Weights of a small GPT-style language model, trained from scratch on English Wikipedia: 4 heads of 96, LayerNorm before each block.
MLP neurons of a small language model. Each row is named by its layer, matrix (up: input weights) and neuron, and shows model dimensions 96-191. Each number is 128 + 24 x the weight over its row's rms, rounded and kept within 0 to 255. Numbers have three digits each.
After each neuron's rows, "fires on" lists the tokens most often at its 100 highest values on Wikipedia text that the model never trained on.

L7.up145:081072139135144117110169175168142107104121136125155111099146134150155156162133116123135127162130102123147130161164127117112131144130169113113124124104146089175161090116159147111111142105113144100109138167126108065144148110087161157122114108157129132126125144139116122125130151128138180102
fires on: " after", "ar", " After", " announced", " Ar", " Or"

L4.up165:170094177121120091136136118104156104149140143134133145113070114128165129102071117121137136129139095164170151115154115139149140123142169147140133146150141139112131141109122123168112143127091113087101134146097130101140158129110130122100086122152114114173138132146094117134108135133126154145
fires on: ".", "P", "A", "u"

L4.up245:132105092100082152138172140127111130162141134114160135118111150171129141132143129072131176132098130120157094141152126127100141134121126146124133171186141167116162103156136112123126125145129123090104148099130113153112185120140138116151146114125117126170108111119127170090113108096078074063
fires on: "0", "9", "3", "8", "2"

L2.up276:146115193112108085127111093149093132118103136111171111130140141129113154157124170126088113132165065125129055145121128119129163071123139076153091128144134135166144132135134099158136128125139155133159139147112115081115120175140127152151054136166112150115124167088156142120115114121130103153
fires on: ",", "k", " and", " ("

L7.up507:098160089165149127125094135118106130127103136179159121066097149111113143159143116128138154090100135116130155112093093129117101123134107094130118141141153107128152126121128138149150080120127149152165143117119122119116127149073107145132102129186131119168135149106119132129142150138144108059
fires on: ";", "-", " |", " ", ","

L4.up500:171138113131161142071154123111158108141136127108099118104144132102124159115115164145141141190124088144154082085143129152161116132119154119162114115096127160145150102111118130134104094129121102136118159105174106118135080091156119160136150135078120114134065114168125108123088201091171137112
fires on: "d", "1", "2", "4", "t"

L2.up495:115124103103139141124146144138107148151083175145110133122129092153117135126092120105125100082153122093138114136155134093125146163105134116130138134100171121095132150121129131159111110142119095140098107080114110137132103076096143103133148148131087171119161159129128142108134133099140132167
fires on: " ", "-"

L2.up303:139084142112134134149120132104179145115109095161131130103173148150105153125098150119113104108128126130179118131151130121131171127109138110141133127085117114158140121106177174186145120105149154089149139102166161121115073163125154083146097151109134103109108108108144103153147128097160153113
fires on: " other", " main", " new", " game", " former"

L7.up570:147108106160156129121158138152122124169134123099169149104140115119104144098113143127138124098101116172167092146104109143125163084167107141142083114146101119156129129126134124144111145178137123150142145154130139118094122158098152117137125142122113120108107131133097098148189119157150123138
fires on: " \"", "\"", "'", ".", "-", " M"

L2.up487:058100147123091100117153121111128142146131078161130125128132121157077120138132177075119157124132145137148152126151137174137162083119132124117114104114137148130158120098126131112105087126130146101107111151125135161110141123129150094156129109154109048144136146093124123113166145097144165170
fires on: " are", " is", " were", " was"

L7.up95:156124113098078105104159077130118087078129128103118165101117140105113126147129136090075154118129102174144130123081148128125130149093135164096137132107131150127157125136129132141118135125092136141088123096174133112099140123137122100142186154164104133173134125151118141167156136123134096131
fires on: " an", "0", " out", "9", "7"

L4.up405:120124113088109122121141151114118140127135144121122108119099113126112133153136120119170118141123131110155124122105107139121152166122120082113118083147097118101164104099123177127114170134105145124103124137118091141108134122143102130120133148148111147144174146132112109110151169116126186099
fires on: " to", " as", " a", " his", " "

L7.up233:147156115095130091128083065135129144083096091138109159128124095127109110104085129151148128124122118156099114089167085097152139153159140082144114104140128142120141151112118125147154126152131196130143126190142122105130125125133127151148137114150127123131131092109119104139127141138136118086
fires on: "1", " ("

L2.up411:152106112098129128109124143133144112107131141125146098102103140114124146132168144140090095149156094186143127128127117149128145121176106189079143120123160133151136130164120125116118095140127109147091132141159113137142152157120116115150102123142124140125150134097127100170160095107127156138
fires on: " with", " by", "*", " edition", "x"

L4.up378:162144139119099131184112106159136141116131122096137131132122108158122149139147151132093123098127112132124124084142133124132126119151110125123119120162143125134070141134119131126126078195131138126110140110188083089145114139126102130184107170124110099139129159108142124173162145113139085130
fires on: " and", "i", "it"

L7.up265:087115096158111151152133103093141093135099127148125166150134162108140171131171131139106118107139110141119140094133111140137154129097138141108103173127140173127096101103105135111090134144124088159082119129176116109153142085116110130169147129147132115106119079138164143142133163099082105129
fires on: " an", "9"

L7.up335:152128145120132112127135184144138162116129106101140079131103093112157173142142121128130106132116116108116143136127151112078113167153155121148123128128131084196098177104091162189132103091088116152123119187132089089125124114093131127117113137154147162137068090106126152149165176136090121073
fires on: " after", " for", " during", " After"

L7.up155:098127141104088130112104143136141149140146157095172177089125098113091103128145103134134111139104131171178129116103099136148131114129138082137093111122116148144104121151131163145122136157170165075154139195117081130144104125148128143110147140112147093115089158145162066127138093113132097128
fires on: ".", "'", "9", " pursu", "ist", " based"

L7.up252:108131128147164085071124158118152153109098136076124098099098127088101133137131112120134129139146146146134094113131128118153123105112131102121084123134183119104137120138088157140143065130173161095118153131139103194089103127178139137153133141140115153149147128107077131116176147150087141114
fires on: " ", "1", "ch"

L4.up78:121157058081130159108146122136109134190110101124130095118144098165133163112141082113109128129095137082127123167123095113110142143182124140095151141168094152125143126136132109093089156139128109076093142147097132135124153126115101098167115125102101103156112080120128156134121139130148126104
fires on: "0", "4", "2", "9", "8", "5"

L4.up517:138123176109149134102125115124161109104153134167148141126142122117174157136117135148124127145154079132128090071179096145116143159165118091130102104133118143093142141102151145135110091160156111125139111072150126131116142130099090166147141152118145135102100115119122116152129138115086115109
fires on: "2", "7", "9", "8", "3"

L2.up606:150134139105160096138107123129144172102107121132097141121117179120134115112166118109152115126133114127122078106131140122107115156088113114147073103120158123108125103146135092198137119103166082110166124092083092092090107094111082117151139115162110152123113109163140118125115094130124146135
fires on: ";", " family", " |", " UTC"

L7.up169:127131135127100122101117120112137130107127110139105169118157121112140101101154107136170126129100152114145113159129102105156138170122115122145088138106177141123126146098127114108106122205147120125158122139105136135139137096096154094152144134168139149124160046106145129190122117162107157123
fires on: " ", ")", ",", " also", " at", " in"

L4.up486:142166125100146153181126143148058098178086130120078128036134155112122135133116085149115079126142085121150112136152117131134136092122134170080116115137144104072134114142117147093104119115124158110128130124135142139156131145160133119117123115091138155150111117141117147127118143165123112119
fires on: "V", "ch", "5", " was", "pot"

L2.up528:150103135108138163139132137107128133145151136202165148136108097103128126080095131128115120128130109096147128153129133117115150128097132122125134128191123106096105145119109098127102144173118164072110111161142126161171132099111126139136139138085109129115138152088141153144168101091145111142
fires on: "\n", " ", " (", "born", ")", "American"

L7.up518:146102144169140144133117116133135127107120142171139126115152121100133185143158180156156091137130124152120114129165098096138166107102101149113134149097132149176120165100129149159143112135113140107124146110092112108069081116150145140125154153117119089160132174097111159136135121067075114091
fires on: " ", ".", " –", "1", ","

L7.up367:096084167112137129090137134111122155104160132154091126178177116090121134143132118146147111104126117122118098118150129113143128175098132105152115103159120124135106178098114125143092118205135116112122186142088117178124157109125141121174140114093108154134152129092111154088158130150126112147
fires on: " ", " the", "."

L4.up531:156075142109154139113107125155076151125097123055114118140180129145131064122125146104126152103116121101118107124176105139133131131169139164169147063145161100130127134103145151115130106114147132154075111185161108144131115129117130138148127150143112144121129112167144110146124137088135139111
fires on: " first", "ly", "s"

L2.up41:098080129131110098141130120111091111147100111060135118156144146142081120161113165095081161092113134135127116130158142146140158130103141155142110079121096140110130156109125162115125157114164147142148139111138133135149068127126113124090097126178122097129143143123154118151140149134142129168
fires on: "ly", " more", " is", "s", " are", " very"

L2.up218:152152125123117129143112124147064123125110146142124139115119111123130120135146127103123156108091140144144117138132078137139125090125182105121134123143117094090176178121148137150167120108127134126143110154123118132162166113095139153121121123104109134143126155115152113098155083129104121105
fires on: ","

L2.up379:148135118120080123122141149118124141118098105121160132165145149099125143147168144151133117101091147111135159114100101128128105173158158120145121083121121140118119117117097143131136155131127179113135166119124136136121134116095105085131108131150098112123135132108105196120121114163110153094
fires on: "\n", " a", " France", " have", " as", " with"

L2.up540:105121122100083117126136153145128134069128119120135076104177161136124122119181145129145132121112136138140101108136147088153104150075148143118180111118113118142151091144196124111123144110148126122114127121158104092125117116112130132138166124148114129136115132129064134177134095116135096082
fires on: " it", " This", " It", "This", "It"

L7.up333:130141175151167093094092109119091098117135130159107146087117102133074164121130118096084125105093120139098128110194109151166134137135137137144116130171166127089146115068115140108135072138124173114121148130115157150129101138114084150134144160124161137117146138109089107141168157088139138146
fires on: "1", " f", "3"

L7.up471:134107120114106134145154110086109149118137141110156105100111151111110134160119123118160076092128157129132114107109140131168130141143146107141125151111109096147124137144138072107124157129136132106107111073140141113103128140143109099195136150155125090128125147141086136141141126119147145137
fires on: " He", "He", " also", "It", " It", " She"

L7.up586:087116160133141108173123111154142088121098093154154115123117108121106149089147111144137153127100118121146123158155124087150109116134143076113195124129151176138090094114131109143125125139132116149122146087197141073149099124115122128131141109138124083116105127123097171172095144090144129141
fires on: " and", "ect", " to", " ", " (", " It"

L7.up62:096118122125167154137159119153103152127108148137140136134094076103093137144158190146168115081132110113142092168163129090126162099112136084163139155101191121123100157121118164130117086111133142131139140125134121120086085109110107173117094137143120162131108116127115140112195134111111146121
fires on: " ", " (", " L"

L2.up216:169094150130137148112158146098102113138115139141131132137094172116133147140098119098144186144090141144160106158129136115172157121116160120109091105108147134129178132123102139124081134129139120098127129164124120103106167123106089093095155178145146111136171114087101152103160107153116080118
fires on: "S", "E", "R", "A", ".", "O"

L7.up79:146119123124099114106134126154092113102106172112146132141130140127106148104150132102159128110154168138157147134146083140133132122110137133122121088148119170149153126142094115129096105115159137152129115143106145133100132138179112144182127095128059103117111108102101138094118141158099146119
fires on: "'", ",", "2"

L2.up32:124085142117115104135173117160171097147152134160117145089103137116112115115169152170150128131144094138144161102128119123141106124130083165166150133154160130147116153146165159137118080139131185134109157123172120122131099121113072123135129108083089102114106100099089092135118103104147154106
fires on: " under", " by", " over", ":", " there", " with"

L4.up308:165119121126141150114165096130084103189144085141099133126121145072138144104123128128164110122121126164146106165143118078090100128106112115150109112182100134133098082128135087120130136126123140124132118127176147098117089113118118151176137123122114146144125140133161109115164153118150136124
fires on: "d", "s", "t", ","

L4.up341:117134139133150115133135100135102108101129118126118137129142145148084156072091132128118140083118112096153146120123158115142160147095102143089127132161115177125104085142132097088136172103130158140116081132107150137098111140158101119114150104147057116173134126108095105117173154137126124131
fires on: "2", "s", "ter", " Per", "us"

L4.up612:133110172142108086144118139101137125085128132123111130165110164110077114143116131100138138160117099124121131132101113121121185113130108101124122123124109142132122156103140111109102183079125134144123135158101062089164115051123149110176101133177130123160137142152153127153131145178127105091
fires on: ",", " There", " both", " All", " the", " there"

L2.up236:075099168141150096116140130138128151101150118155159107117160110127125132093176144101150111162118158160119140149130113122141133103113122103123117109122121165168115140112151081137133144094120152130097138131132086149147099091113114120140121136145074130112110128139115145135123096104111131138
fires on: " an", " from", " the", ","

L4.up234:110121114132142119117113095155135159089114123088127121134181147146106100136098153142124117106125089110137126108132165162087151138152099120148118122124122083093099171117099133120150144108118130127115168088140153094120079154114122110103110137167133115149125143121120147136168109114122157169
fires on: " \"", "\"", "s", " the", "-", " a"

L7.up463:113098144102131110173133079156126140124127156151119147114128138125097143128109117132129072140137140125132130101129166121139139151154121149138135117133183139155124175165120165147115095125110143160130144101164102122125110130116124123111158161158152103100115188135157120149113097139123153169
fires on: "-", " under", " \"", " Con"

L4.up461:132118082154087134094087111106098096119131133129101138142088110099104149153159113135106082130115127128145086139144101142096128141140155089104097152130168123121135133133157145153128129176163136141188130116073128146135141110095140148111118135150106129153152131110087134133143115121134148122
fires on: ","